From a checkpoint of a small transformer trained on Wikipedia: width 384, rotary positions.
MLP neurons of a small language model. Each row is named by its layer, matrix (down: output weights) and neuron, and shows model dimensions 256-383. Each number is 128 + 32 x the weight over its row's rms, rounded and kept within 0 to 255. Numbers have three digits each.
A block is one neuron, or neurons of one layer that tend to fire together. After each block is what it responds to, as a language model described it from the Wikipedia text at the highest values.

L5.down583:128207133086116132160130105154086187118123101156134168082133159137061105102068127113103154101112146132130144152096098150189160073115142122061138077119149139147095068110178064108130105098051107192074103086122095148153145121108100158098099114134139155145119166147103132129071120168184135186149143177131153139109087118131083121143156086123146103180152139087176102079137135121137120123119
L5.down1397:172091191091133161114105207110115177046087192106076124075164130154087070142112097093117148117129156069121150153102108114158170144194148122098185112074112133162143127143134082107177150146125113066092177109067161101104139206106120126133144172099122169102099142110163101129049146067088119161117183155136131078149116121153110115187113099238102128126146151072110117119146168127181143120090
Description: Verbs and "as" in biographies just before a title or role is stated, such as became, named, appointed as, serves as; weaker noise on numbers and word fragments.

L2.down99:100127141128125101127161098087136142122100140200143131114113086105178156133167166129108144120119151150140114151150097091138122132120183113161148157149029117115134125161057134149068097077063192148130086104124149103068093131131086123121140142167131020123049108062145140119114112149100218134152124137165139177125131139058089127107104095137157173116156136157187105129094094119125179167122
L2.down780:130186109121097132140117122120171128147194127165157163168133115097108120091093158110148087114109111141145056220114160169094125156088194128111114109107127113140099149118147072138091115116122074157135123069138159152136142111174076099140104132115084074112162076111135127119116165148172125036155104182143097177105172185138155149141147154152100179129153104144072138115135090149117225141114
L2.down800:112083148111112102099148152118156111106160103137104049137146146105083115053148119160143123136093142147166109105116142123085132090088118069105136146128122111114067255079120152119134129144141099087135100203151144121131149154108155141120104118088052178075162121130130139099096118200133114187129131128100157163187126177109077121141120109106160187108106139122167063113146139101157139156154
L2.down1281:085079132129069123134117162100103151100138119145097110119148112141124113114121116174105188109138162174160119109046164093171153131121130114092146106117104077123096255074107154115142152174155091132152121194136117103137109128142039140114121110117119175140116167135096115107065119158151171137119150118120144113208162159107081139197080097115211112122108125149106119160086127178170138161130
Description: Tokens inside formulaic data text: census demographics (living alone who, age 65 or, population density), infobox fields, coordinates, climate and percentage tables.

L4.down187:102137153079125125151055120128167121123153168146204126146123143172151166137070127098144198105108143132134158115106186178139101150112166169132102155109096101177142136137149125127098102095178108156103091097142116176148028170142117176195133146137101151180103099144191091164119052193104095095121100146145144173109125137160113125120129071172098102134139169158115081065131132140110170079158
L4.down288:120208090079147123152186179182150122191121093098088188085164144132117132143150129167090115122155078098116060100086129171114191190145136129118147081103115127132090134173098119109176120134152165079064055138138135095100186144052146125089117086144107211132185137136118124136124093099126140151125084113152187083070086123109130071119107105112047119149051150087074130158136168091185096103141
L4.down379:083129124090148146150175160092118145174119125143163118100102170186180121112164049104086152179170146101142082143094113128099200169195146099148095119132162137173135053119097091110091113141139122110128112176135122153100117101137142150171143167171071091158174146140177128114081121196113137157065092141132067139131092172093065152153103082085197094119129177108134125103161059187092092156096
L4.down667:097109154134109100116092146136095112186063063128073106166125125135154103139104111130163147178091130090123156090115121155081158160170181148164129096168146114149100108180175160079138115130135105129034117094176097166146124131178160101152185165144109118127152094119142101109178125155162087145072152160143088133105093064098113090164156096153164104136162145118132135097139124115171147110159
L4.down682:146152085128168159167102147109106151131111098137118075144098100158121134195134172154107091124149160104094106139136145091125164158161150105110082081075132126164125050122146165050121107131152171120175151088159137117102148141109100130163109184114166119186134048215145137130118192122128088169139089076174176172136123108184106117108156133097077164097082111118178116061158134189163124151128
L4.down805:153123202126163137160114158100116130157073076142169063079171119138097130111078090125136178144156123124109087158255144175128133132120147124126116099146156171188164120170092141187138161155139107113119133124118140067152105144142091135099147140134133122164228127146194122139094115114101141105121109140095144146127114143132212147104098148107090217161108137174115173151151096143128178063132
L4.down1115:214057153076133117092115067045161135086101108140164122142146120151181129156080163108122076111153132079130123109127112157105093137099130142169100115165152155141127164137082154108119096113065125075162124136132104053125075093151090133143116143125106124128189120154081117168130103178085086107179150094187153154132155119150113139132126167177139120093128129142147135096182120160126129128133
L4.down1249:080063081118151118083145157122125100170107145167164095195167125105088110115098104117151120047151205128169135182131169121134165097140225126136130120126143102136134122120102154061103172166114106142102121135147126066099086155087119132165079134156103101142079134121120134191122146099122100120165177075172158135067127163162097069094094076088058145146156149153163117083120126174138107145105
Description: Tokens partway through a multi-token proper name, mostly the period after abbreviations like St., U.S., Sr., Prod., and also hyphens or letter pieces inside names like Sun Yat-Sen, Forni di Sopra.

L4.down6:095156082128164128160154142117076129128100138128117034087133156135146154172107111153120105178098115043131157185126169179093126151123133147162141113173129136166115156126148152074140113105178111125109083162132095189153092135155144155151137118138099103142106135181137141130130164175140115126140154126124138109129170140145142162152106107167138104105179118126129116166132101122098097174149
L4.down200:164125142150155174118111140091129157068110158115143119107142140180120129111117184125080112127122107103123144141157081066083148156080148085191150100095140162110185047100124089187170130232176122122096131131132107115141175151106141087145156173123196108159106162165136122104171145145121172119160123050125104179033108078088088167142147120123086081191141104126168070133127136151099127141164
L4.down310:104115063176155081141146171056099176109095143143111142130076143113138139165059128162144155099175162158105171149102123149071101219097199065103124110160084127189141135086085147148095089095159093146112144151096114086129203154182120090103100085112157092178137147171076154153126119139173057117135088157133148133114158080189119059160102129130184132187114184099154100131123092086058132146108
L4.down575:149117228160164120108186163156155110114077130087174151134156118076035130122168062156102123144106087093131149124144125094127107166100121046152050131148152138167103096173077128120134081131109170163130149171120189154110136121126139093138166153103115106063132119133122135123079131106089178218159094110116073159139169060185121106144062137183195056177124149125122141140150107137108116128093
L4.down585:124103163116153144149214127095162127096146057141131122137108117074090180165122169138125083137116171170148197108111148111132138140143149082137194100164101117115167065133121136156154124139047160148111104079123140103106134137146168138092145151158107134127109118053137133098165143146122112134078032087141149075119098195098119124132062079128110080149102153075106175124127116159156116159133
L4.down614:083128142143175089072135202117157124066122163122101172151145092130060188105162128101152161154130075206163144128144166128102102128136077133131144072115140173127127057114188126142112085060107107136129166167107169152095090147140196095160111077131153128127106127152143102094202141104078148160111102071107081139106156113114080128090146146158145148119188139147138156163178118094124117118130
L4.down1040:108143136107143108107102149177158096200178097101156129145139162101072129187097125127040055101089181121144088124154139144156114107095094107142142144108115116171044131110128158117113168125146167109165095165155085158149108181122089144133149106127107184188130157113126146153130077126067149135127124161145097155074114125103119107135136090141089089151172063156130207084166144132133133149085
L4.down1439:133160130159127121173130107127191122136143145158145087112098149102192117091151078115140136165176118079096198166113147192162137141152087120143104129156114155132116121117153134188072079109094125104164161090070129103093130108067089141143109106089142137142103156070136083074079141114117173132105118150152118199128111090105061142122106159132097186125115115134119137095190146125080132170096
Description: Unit words and punctuation right after a number in measurements and dates, such as the in of 5 ft 10 in, m, ft, cm, or the comma in November 3, 1938.

L5.down1318:077122168168107174166123103109152118115142131184118104109112191160131152120117143158129138084124109154152141135113143158148137157117075164136108158189101092132118192164118078129152041131161107124085126088100123137147134135167077215085192140104100173163140155177101158149104191134123160100075122114148146143131123108088126111141126141115158114118134185115109116133082152136150143156177
L5.down1503:130088145131104144141161088143122037135141067167139165173153085094129134144094075088091093078149147105123204089118132126122080144122099087116131150104112100105163190088120155118172149162125103137162107095103136116132135100160135091197176193117080129125171137142134126133137106132142124120118135181121120137138099084150103166109107150172108140083104195123102142156071086098105150154184
Description: Function words and units beside numbers in statistical or biographical text, like "and" or "of which" before a percentage, "years"/"months" after counts.

L5.down243:132101091139160149140125090108059104149125079115114155062072083140114138183133135111109126151127127124098109118179073121151126130180166120157082111126143105137133096105099120077119101137132137159151156132147144091075127161090145138121139052115103103099126141113140165109114167081104105109138180115146070161134096102178104147109153140126185157161093144045124122117099129227071092181123
L5.down1478:100118159145079172132122148112144128117112125132150084076122072116068102102156147112157128144126144148125173173146097078094108183117182151132166137112076138143159038079132189151159103109124097106092053089095112137222094107106069159140183053082090126078108193158153132175129114124107093091128099131127090155092126108151122130070135106213098146116138155129143086150088098174101076163121
Description: Tokens partway through multi-part place names, such as the period in Washington, D.C., New before York or Zealand, and the in the Philippines.

L2.down392:140157143082110132125126139151118084137139106128115211132091118103111171085070092156096137176091135163100101146181090135108130142103175108154090151104169123121188047156123061161163136100194128133124089057153100127161182154107155107136125120184096157094102084091091079125143104144151175165125178127148165106103149120121120093128185087140144177144161177147096152139148130160100175107095
L2.down1088:108131092183079147122136158190138091108201114136102150163090133158090150140075102107156120113037112122102081151139128154120167187099125148090063125089102114147184250193191070144098125127154101134137088133101139152089128074105101136166163145104101145113115154090084123129141157127124130163112153141154151139094187152164098126164137118153163152169109191124141106199121138188136146120118
L2.down1179:162131085129108042100153098103140125125167082115123107116147181110090074117158111104115137180141142144119113131151103136165131117130159176124133103121100105151156223133162091119169103119113067144142096136160164096069146061176130125115143130141094171175133107130085180046182141085113199133127143208136163102085120122127123128109097136109108128071140124176143178137131103161194147128139
L2.down1266:106120138065128115124094186145123123139090138104127151158123140131114167112068104142083148156138097078103142128108083094112134134158170077163101136110166176162162027140082147114174122120097167165140112044160110123092168112141146151167134108119123162100121150078182136122172140096104077153106156128105094191086147146175081143112114121094143153095124142123079127134102086093167157187100
Description: Words right after an auxiliary or subject, mostly adverbs like also, not, since, just following has/had, plus and/of in lists.

L4.down11:166158158083136129110149105109132144122173151187166150131104097162122160085112159089138159146115075084067117086123159174117156171130137150159088151141086055181140162175144124103165078128115133105170134130123111137134109154096112094132132146132113203123131118103142098081160169047150106163120159139142117077076135153060128113142079176066136094122111167105138172151121104130114162082082
L4.down117:051065140136155078156136123092149050163128130157144131113122140167159129161136098089116110142156108062176137134075095124109112114146208140065132096136159078143096170089112131079140155106192114117135165117158120106124119128126125116088175137171113133138140108088097130154138154157156099093181160131111134122170179203099136143130067145110121135190124134133136167155106169126112180098072
L4.down306:064124087126097155147175108114147140094133154135161157046087149139107210124122132122172158089113149066163085129164110116136105147099145201098127152159101137124074205122159112153130123091138161171116103036143119146147121036156147104044156153177109108164104169124094173093137123095083171153132114197064143107074092068086131137141115160153175137152093174157130106066147099137108095150089
L4.down437:158108105119120123149102110120094116145076150133176102128076166171129211142103146159127107142117110160145150135119121193066108114124110190166113162141170138124114159135118134134129083115117139108161125113071060114212094176160113113142126136167164146114118120089188110118137220085091109114058122107160174106107125119146154140179143133113076126109096118124167083189115165173158061059094
L4.down507:165125108126106125135180141089138142115108098129125090126143185132150124107139193109147110117080083139161069055116158111116147112188118138160106102151168151136129009091055195131138107094099120117046108168142173081141109137115105124158144143125168131168091069170176113159103116140093126137090129165111065132171129106059077108129154177075069082128089152156128123136129123107142181122082
L4.down1201:128086129103128160180067142114102126160112152130212121088096114083108210188171117139161164117166117144100087105093107117132159111125104145158087083110085106152114048120126109128096113036155112126153106151102110180135138127140083100132138180132099103100171159119135133089121135161136132077090126126088140090116155157192121119170177141074086091090132124163123147120106095194124135163146
L4.down1325:114083170111134153145110135159123086113235098129124208158121166155124169143146143114136159050143147182120091158112130108122140107135095129101082102137131144119151210095134112110091129222145140177151173126132167142111116103161154130119099075166163133165141099213143159096117093096138129109114132099086107094120183121124149119148143085119132108123094109133080150141093147137094159159102
L4.down1469:123108159090079172058154150145092104120133132130136120152140156061156117124125116171149173144120119201173195132108110084151147094146154157139130152136118149170108065134121071106171072107139139151107155103095148156131128146098137165141135162056098107118155128156162134144127189120091117145132129120124110088117187093161104142105163131143172177133128127161140083142090109143110056151091
Description: Hyphens and similar joiners (slash, ampersand) linking two words into a compound, such as long-time, part-time, 16-year-old, Speke-Garston.

L5.down459:108134126146079178115104085162146136098154096118095102188059124116121123088165133049132115127113176115131133079096070177128158104137116185155149156080114095183186173134134156096155104104159119188110126114069069125160080134167138145115155058080094143179171112115149092171144146077130131167127141115139108079166111178118118126097135120126113121100130097133078103170110133077124082200140
L5.down601:201132095012162130142132131186113071092146140174099141145043186149089184151104122184106125084131156089104117148127139082124125125116123119113209154107061137078164113113183167098094122153166083127155123135081128088151109097147125128154145055134209172149060176152135137154141184126086168134153145134141149091137114128146126134131075154168095135158155119050099121144135100138162137150148
Description: Punctuation or word continuation right after a lone capital letter, mostly in abbreviations like D.C., A&M, F.C. and table headers like W | D, plus name pieces like Z-ür, M-ö.

L5.down28:136106089114147116137044141112146097133129145155123126126155109075145123080082154026146108110142132166185204118159062085072086173162070127092136151096168141141120137142182147082106149115115097106113102161109112104123098116150076166150134154053121111191132100088105126140097053159143163121148093133184170182145182128089109156101174157114122176092086078123185093146160144139079104055177
L5.down457:104108161166152108098129176157108166109143115161111171148160168131151153165106140150105152144159154114127182135106093148055126118125110207170129133117065109109112008113142095130153076141154160119077145167141140121149121096070123150167106135157091134100104142131080123106162106116113074100125147185073102152076073118152111110100143168160171110125106141066091145159099128101142115155112
Description: Relative pronouns and similar clause starters right after a comma or opening parenthesis, as in ", which was", "Smith, who", "(known as"; weaker on years in dates and mid-word pieces.

L4.down43:150100176127112099075092093107138160061110148143087159128165183148122108147112115118109180146183108187150080129111107151147126103105101127110115050142114182140150160106124112184144073124150141099128134078119228129088093170150093153108074120153111156120126148110108212165094127113152158143095151111072154158135080122109154066085105097121167124147132148154108175118083119139092151063178
L4.down202:110144126122184147138173060125132177100150100135153119113111192086124102079166208129115106147119146087144106105124108132054161164174108117118161143162094107063100111072128187140145074099057101148156209098108097166112159063092123085130113147123205109143167134124135095124098164134173138146174136088144168142156168116173100113139090096076170128106121174094135113164166107131123166122111
L4.down356:131146091082148096172081101149128097068122141146135197091116166135127132151098154093139116061117106153077099165087096191136182150148077067107151109133141100112140160158137120089122172073200112133141069106064114090121100106125101117137176114165168148187131089147160143164104105116131127124085099185110145168140152176136143105087162092152161154158105128119143093121145146104158133125151
L4.down388:165136124121139103070113144075148105163139127115120125129126160147109127112103145157110144122119149153039118101150115114135142134126132177179138140118122128074095201097094113131061198148093096172129114087149088076097125098147097135116126126117129095096119165125128121142146164181145149121134109121177088122119108160096165126103152141145209154159141138096133095120090072096110120164064
L4.down489:082070094115120118133093177158158125102140157144166093155129121164068143187121129147130120154177120152133154104108116159068148109137090119182187105176174145197139004158094073136135090182117091119104137121084185092172139183073146119159224128121124093127178057122100106168136114103131111122146138169137090116089143086088146138144150110086122128129167130110139072055140103165145161105163
L4.down944:199162136110138137089115182107085102098164168158175141111070173082125120104141091104103117135129156148129117121129118166161153117199158136129131129142141161139072159157107079125106141122111153126112114148149141119135142076070139057173193150144150148075150108134092120173153081145065117074136176099146108174154135164057124160117140156120143124115125207096093162160105172137189170171112
L4.down1034:118164080129142110092071074184168191078146162074156157102122140105143130142120165148095208088163094074149161125129115104162154167154045085113120147137130141111122091147113061114136095087110065146131147130119154139162087149094124100219171100097156163088123173109171114091098141078110130101137125182144113136125109115101129133116136146165149090197146117137171129077106136116095052172175
L4.down1465:156131141172195132093149185089089082190094107138110126146176121050116151133176109129125100160096122169173112167210124126138191136153138090067162134140184159166122125114145106059122132144125076161150108160136161101146116182138143145142103074173122177081122083119123124180159148113130146098136157167086119112112118125061161157203143213089118109167138118128127109138117114137122097111156
Description: Tokens in the middle of set phrases and table rows, such as the "." in D.C./U.S., "of" in Bachelor of Arts, "or" in "65 or over", and "|" cells.

L5.down45:108095111097101095053122109113097101119127097109100134115140201121135182142127175121205180161109112131125132214123141133155119152149156091151139136153098163117161041104132114118139166139140200128133142120163109067128111102120121104105128116145136092130109175163113171063130124105128158185070162122076162107106184071129111117081138160107078128136150153129161133068094088154118148189125
L5.down538:151180123105118147183111154107116138093108130165099146221122140102128144151135149128128089121094120119148145109164143132160096108148163150123180171169212138120138021111098106104132111075109105113139127111057144173103101091109106143141111178178144113125146104121151106097139080115107117176152145134097142135132130113158133172149121138138128105104167149146065144075185111093152162113152
Description: Connecting words right after a proper name or verb when another name should follow, such as and, with, by, against, defeated.

L2.down203:112079189089134149105145099126140086116151128099119134095102146157095133112121144149068092186140167160122138099122123086094149109170180126101140107108091076138186171144119113111057127128099117130065150114150124124119163173098184187090134117132166191101098088127116125170145134149069101127144155151104107155113097132132118151081121087204088152149068106100121182115107114117192135149111
L2.down358:121184159086124134120118093169138127142121126118120107129116161117189060121088144195144062194107139201185079100148126123161160160118102134066125058134068087112071110148092103158204059155158121139175164169113105129098138143125118160105121129107164136167148076158161141120108100100080045093141157145086166106081109132143096125174111151108189155151175150163121156204101085171119118142138
L2.down852:106157098104099179133132115143142173143079157107110136130105146133143154127126121081075128116068155176104111135121138160138160049167130126119150218129174087140165121103165124083134103149129123120063202119189102172121133107084161126130151136147182078154123153123060122125141187139110083083071199139152130091082086098222145115202166117155164106148164104189139123105139139140170111125072
L2.down1051:087087160122111165113110141132079108125184127179130076159087144157091151084156114100130120052135174153165172090149124124226101115166144168095085140021086134123120163129128148111106098147094115078146135175118077108096134151103113081161127166128121184113139148151104142026167114109167138138088151129160163139138114126084152181155138085137078136148121146111110058065143144125154145147122
Description: The word as in most uses, often after a verb: served/elected as, as follows, as a result, not as dependent; rarely declared or generally.

L5.down154:086124152190138065153142105111088117123148135127092137128119116066161181122139177103115124135110165144070174140167181116139152136141113071150131071146140104095097053172121137138125107135157088194185139136194093169153127146099136155164105103172134125146172176125175154138178135122108140084105109097161129088125105128142129152150170107093142152150121119096156124097088148155123150141111
L5.down886:076103121114100134142177136105116092107146132162143120136083093080166137184126131160112097167138156097114143144116113123139177160127057159122152166170082119125101121096183099115116121130143144143106142066128084174180067149121147123160074086142122121112141094049119166121153166153159102080146104176084105139177160141104130130072119111074114117099115141113119118143180115137091135063089
Description: Hyphens, slashes, dashes and opening parentheses that directly join two words or numbers into a compound, pair, or range, as in gp130/OSMR, long-term, 6-7.

L4.down59:150143161131090125080092151143134162160085148096078137124143143090140148141103144116120148122125111095091181146134162112109150186114120136166130164136156166149088069132150094113121170152106183080106134101106115151109135147184133069082161174095170154137118106183148165194118143127061112164120174164105130141133124155169146122182120140139112126160150143137120127109050116090131171147135
L4.down189:179153084155170102164135148182160129122129120089109089182075151165108144157126117129100096085129164143101094189104160101119171204121154132108144133090097124110119127192113120117168185144192157091102106110143131151103143143109121095130106091173144128123107091128166120134158136148162150097189138121122097129150099171132119102157089126104118157201102087110144146179112121098114097148167
L4.down472:159105177152104116150101112113117140178105172076087070040109171097157124190148119150069122141146132156087137152111140081135128169149126096152136176100136061149112143103111123095137114129168162126149102110081204173092119160086153056167094084146147113145129147139136163151115194083115127102111123155130138144171147061178094113169113059139128106125166197093116133184123147185083097089152
L4.down497:202098167102126119136066154147140127127154136115088152124177140077105150122116126142076103193100149126089101120162144121075095141192142149119148180098153094107124131161138118103088125173114184148116121166120105115100139084090094121104135108169183101143098155215132099140116060102079114151083169108073142086062145135127232131145098122203164099149183148134124055143059127122143133156145
L4.down802:170146126111119141141126146157115117176126132079162088116157142112114063122120091114125136125072182148094126160133117175123172081125138141170174133140159135242099129135141169148154149121168126175072137139141184136130151112091108101138164105147119097091122138091049051120095102201141072139104115143124160139130152199098113201162162094121122101114122073099121124169151169149062118136095
L4.down896:117104110101136137093143166122108139172132119114124142136133201123115089163184103130175093103105186097159108138124117119046162143154133159151130144155131092112143208142093119100110100108092127105079074115189115164110125175121141077084148110132132133115201141197117139101108143112156122102158165126115101119177180134112081131144152133146119129111118112078133147214099175138070110119134
L4.down1185:109116163149132123082075135122131103140115199125106211166177133090122118141139195158087137121154128183125190161111060100130134124133156138149152140116129101113135107169149099125168141103131153073103123094112134120122112159125104119122132101091149167161101075151147082175103144133117080120104125137123107138149179081147098141163118131180140140109208113164062114153077147116125094173168
L4.down1251:183115230144064147107067117075119126128099157060092149116173162082145152168109137106133096150125149085189119135111185103126164163142160153138132100129115135179154075124088089104139118109134172130169130092134116172131120099173150114080150133115100165133151128150109144117087184129165115144094142127136154198131099159187108170153100069169098123086113121130111160113097097115129099129091
Description: The word as after served, serves, retirement or roles, introducing a post or role in biographies, e.g. served as professor; also "co-" and "was appointed".

L4.down99:066132113113099099138123131094125112111132121168125079176145140138079085100116148123113055119183172122114184156159111195199141108124147080088102120090134126099092201136079146119142107081059147148179124153178169191154137064112104122083071165120146125114158099152141150109142145059117146107209133139117149125147144092138092128106086125132094139125123173188156088109139088115165086144143
L4.down546:157109112092115141204166160187121190101119180116141161092130126105166107151128102136138151092096099146100156154171061118167098140096145157123130117133152142133151001088110130139127180124110071079144101157159088128108125106139121133158118145148134172152126135106148151104074121105124116094130127106119126188068112111136123103092132128126070123090130136168147118128141118094101131032060
L4.down553:159126069098165163113169113139109162064150117123128143093114121134133056163168187182156106133151155108130145136089072074182101141091092092156144104062140085101152092090181134111176143174077126117127115162142104084109139115108153115099070126121108184134144134138134157132112150063122136150157139192161129152127082198109134139102103163211058122061117165191115121107184133134093122159121
L4.down620:138101153107119109144137113159140165140090136151132075089166131151136121140129119181167143118177212123148142129122070120125066152079161172183129133126096114129099179112169145153146117109119053111123145171060149136127088149085171149065144144150192089057161137118126134124103115141067100149097078150079108113121169167122149064174140143130087130113166167179084114077054145188143078092130
L4.down846:116099114116128092154162073121097124125134154110175098160136115151133103108134104121163080117135140142154147154068124099104133087173065109119110126113115140147145007141116120131124113145105102091144164046121103126112174148122130117151128201068106154167153175124091094089146187141166073144193113104084135108145107152126108196056143153160112154146125117093152174099107102119109148170171
L4.down870:136171080114133111147150114111158166108115141183140051176204120146173115142087148168137153126132158124157179100076102156118159124095103118127160071156126193130135062136145110148166089102100103082128117117114150189165145110098058176117168158158148078122130172101190101118142130112103118106132207154101144105171115155138168118147131193093118165073128134135146122138149108128128116161083
L4.down1005:192144105158131079119083133061093145100087171066139084090113145121172123073165165172092118127104099099101118109133079122097168125142095132165148121174166144130118012151111148074124128194143170136108151144172177127144091121121116109117108140091137112153067090109136156150091131221135152107145170072136111162132097122123077138132101111128123090100131146088122159149122092113101150106176
L4.down1467:091069140062119155173134082179191130140140131093113132116161143054137166124111144125184103109149054130114132155108148150159132155075086141145093167076101122172153008135077085099172159073134170180075144162053092148142192161163130148090114155082078158112170131139160150030151121121074110114106155107162121142098092141185147132118104127154132084178180120136113107076112088082086108145109
Description: Mostly and, &, or / right after a first name or proper noun, linking it to a second, as in credit tables: Mendelson & Melendez, Umbanda and Candomblé, R and Python.

L2.down119:173124085106167085120147096165161138113160165175136081084131129134145068137095118097100152126098130167106115142183086148159081114110143119143142102089091148182079112119157100124122124140154142143124146104147083112139141114114106126075099075131135178115105118156084128136108086117135116147177067141156129171076159090066108126161111104103157219099148207162115161136146153055153129139112
L2.down792:036158106150153103128098139143129107098155147140128125152132139142117156175079128148156119172133112135166099100153174086088084166175050130153091106108107101155114017098090103111182115158136105147111121096101126099179094133078100207154152120125126169012130105121116158141081137155116155109148193105106136148071049130133110240124160147193126197187115139088068167110079143072095109119092
L2.down1087:154117138081139175163103107118185106113109114197157103187112129139111132112078114111160143186135092159058170148145125094081129133115105132116108119043141120253120063164133082137098112185180136100084115109156158172182192103067181108115139080104161131067102110129166112127188140084146148134112202076149098178110163082075160102082108123140103172129181132147100172144096137072131129127167
L2.down1347:098121113120160114091135075145112091130171194137138096133118123117155109171148117180148149170130132139169159121150129139059135179198126122120150093146130121181121024070093133153132145160124050155131141082169173186121073145157089109119085132129116110136137156109129176189091100146085141041145134067150132102099144136131092143125148131144096054136134114106115089020152146091124171135138
Description: Subordinating words that open a full clause, mostly that after verbs or nouns of saying and believing (noted that, the assumption that), also when, where, if, because, although.

L2.down50:197109129103156146130124139127156176079082102121144140104153156151191086128155124096119130124114113133144104129116134136189144144142133171111117163135154093141088192128148083120131085160110097088127039171170090162143124151138076136115199080135138111156152163181119145163105158068104082129100085140173127154144087092149136154139106097102206109114078145083102140101169108135133078074113
L2.down188:148158159101122172102126126133061139119042146139127135083117085111120157111147156113157170146084153145148157114172079144136117123132117121097121103125070145135135132189152162119159097138124141175166154170152118134147110112108143103131219139136161083148105132077078104098125134105089108117104100087116167128182113108126141149188112119130131141123136108112131115141161087156093122079150
L2.down1190:146103124149099123083160102159117118098140173182121147183092149077161187176083132078091141088153122161142127128106165195123148138169074111117095083121161169146125052165092109144105102110143100166137057162147093093098121148123124125135175132066105123185136153113117136138203091153168087158110165092114144082146120143126087136137099090108060077127084118097102132141107137202091129153078
L2.down1468:114113108148099141099106134148103137133114150098087145166129111147111091107125108124083115131164156160130125120111059122171131041142123106141150150097092075150117122109129154114161104190168149107126089154175190180146111158130072123121160135113168122099123166077097102121070189101097097144044086118101095102142138113198148115085142119185183129115135157147138146147153122141136137137144
Description: The final period of U.S. after place names, in highway names or in legal citations, plus periods ending St. and Jr.; also "born" in biographies.

L4.down38:120138129147104130111082215093096093173114082110152109130017164112147139139147118196127066123090087103113150141126145138126180152153106131081119074114161082068176042098083124167075104121156151126090147124168138081106192144096148071159160090149128128179080132121149114110114196192162123148119117127147124141122179109113156145201117096136115039176162095148146136182138138106123088094181
L4.down78:081133129112154133180111100144089184136097136149144129127149114145179159133142143135107147098068110162190152092137079139135139181118169160158149140152171126177116000116114105070114138195132159130113132124121105121159094120144173108182145127129115179127124155153103169127107109107088129142104155138048074164164129152060110108166100113123119139079105182160112151063178107125104176112097
L4.down120:167102168113103159102094094145139140141131115124165127136064135142112160165098108113159143123120134076132138124176097105075156177179140091179131110160111144133146019131130079075144118164150137129132064087139160148105106162106128108134099138143124133142139172116092114152193159204139091102070142090129117129144100078157152141149117083126144118148140140078116098130212142165077214095139
L4.down245:106118116130122124152096122115165157146102140132129109123129197129170119096111127144129135124036164173115102142093095108083138098215135159122082083100118131198109103128083062101117156103155113139149198169133153162138149106091151081181140129112140147161061121143136129095084147120051090136149140100125157159146135128102142164133133162101141113123130132120073135107133138155107106164149
L4.down591:167143117073174100088095080141198122130146087151184190107125128149128048105102154097107148102128178107108121054133107052079168185125169204131137095066119148118198160137129053117146121080134083175163107106131147159124137164126104111131111131083123139047106115110132059105125147114155162128157139124154127161162178153106132145201141160127186100108137164153125176162140130058150184136136
L4.down977:145130223142193094132107124159100087100135155111082047090082106131145164160088184205057135189150142102103163112154161150143152174130187126146100106204157072168149089104157115089098159107143164163132153132121166085103155152120176180087115163165123195147132151080104130145099128139172083177107123193105142152208122157180088104135161089132086072192111107167169155145143168098202133087125
L4.down1025:101096154156145124153113146092111139190131120128120108098139148063113089131129144188145144121106082078082089122121122101143140098185087114158173112168128091160183080112135129133120089091150132090103111195073121148132127097123081117142123175123183113126191164108174147160151108158090140075130118137131117123125183123130106106157137094131154145154150077093195089097120178126185105060134
L4.down1314:175118083073068099102128123131131162077117108096102101178133114145089144171172129173112161163110131134077131107131169107074168131220136129166181150131114135100160049182139158131147131093150126108105129096169160105084128164120198116081119113105156102087166159132108075146133123181197104149137126110126153127100123186161045089107117180079127094153120136130191112094091127118089131137142
Description: Tokens right before a new clause's subject: subordinators (when, where, that, which, whom), sentence-initial When/Instead/Until, and commas after introductory phrases.

L2.down89:116123132105134153089166114148104157141147105055126113129081150141137127162172104113102197080132102141175093129138083125093131115151102106044123100179180175149188220148126164103102108096102115069105121123133167104168096129138097108114167123137115208162169129149196162086165105089156149092071119160152120145174135098105142084122130123169151185172147087125087115159068194100145142123073
L2.down380:072139090125074117156160117125112209087098141163122152108054133099090178121165159155127128192168141116159134162112161116130212121143160102071115145220140145111100111156159054056157119146175132103127150082135136121135144077107158114130113107160151151167147056174158121155157168108219151153088055107127091112186156103137142121147073059150169128085111144093055143082157127122133120095097
L2.down417:075102135178142124079137121123146119141150084149216138111084091143097189155129129104117183070153148114161139120174097141168104129068122120135096188141131093024157153109166115096122165097102122160123135179095140117145072142142119099143113171124095142093115072096198205155107093112123146058109168202131052138170080185153090138099117140159124153076136125184118078172119148162124151114115
L2.down1331:071144152120070182099125154129083092119081100123132083158119119086182180117125133156176169054064154082102082176111136133130093122185030082126095162161120126117142144150168106144142111062115118099114124108161127143140102095153139152155168127122110115110117130122155161085141164100169085106122097132124148161151092158117163087227147135158187181165212185121140178084084116074158100109141
Description: Periods after abbreviations, mostly the one in "St." in place and team names (St. Louis, St. John's, St. Paul), also initials and i.e., D.C.

L2.down13:149081067118112134136118130166111129156083114102073134170099102127188140166149075178095143106124178165170189109161064092128209126108145123085152116190154083102124221113145085115186139152147134129112185119158154078154112088127133124065126065188182131134113123142139135139153170136169097109093145116097143128126101128119100057124099144060177111109147106147145120118132110140134115128133
L2.down141:131119108088138096142061122142103126057141152168124167097135166156096147150088153129128127100103127174056069153202124117135098060115161098144155190148125132116118143159098176169100107105128112141143179159079146086098136175090144128064087179154095181142039158143087126110086142100148130114110146099130143149155129167135121080116105160093154147125152080120132167100078169138158126131099
L2.down674:120109148095133156127164152137187119133117146133180116124108128173140139088124100091112168114118163157133168124182098142146120083126150168157116137054074132162089132103123140119156140111127100152053137145135139141092198097104181117085128165126089132115152083115175158102112138148072125080102137179143109110161124101168109183104117142121117166124142147051114102133084103174147146096157
L2.down1133:129111155207128137121100113129149130116116111147155105137070141198136108123085127141099123068146080095149109149106160101191166144097095179146132146123181121045144101135122145173121056098114135130082074132055145156165102120097116141122134079117123087134155087139153141175095134198069090174043124111082103113208132113131146076166064060134095136157060190111122131088131129125134168153113
Description: Closing equals-sign runs (==, ===, ====) ending Wikipedia section headings like ==Demographics==, ===Club===, == History ==, plus rare hyphens in compounds.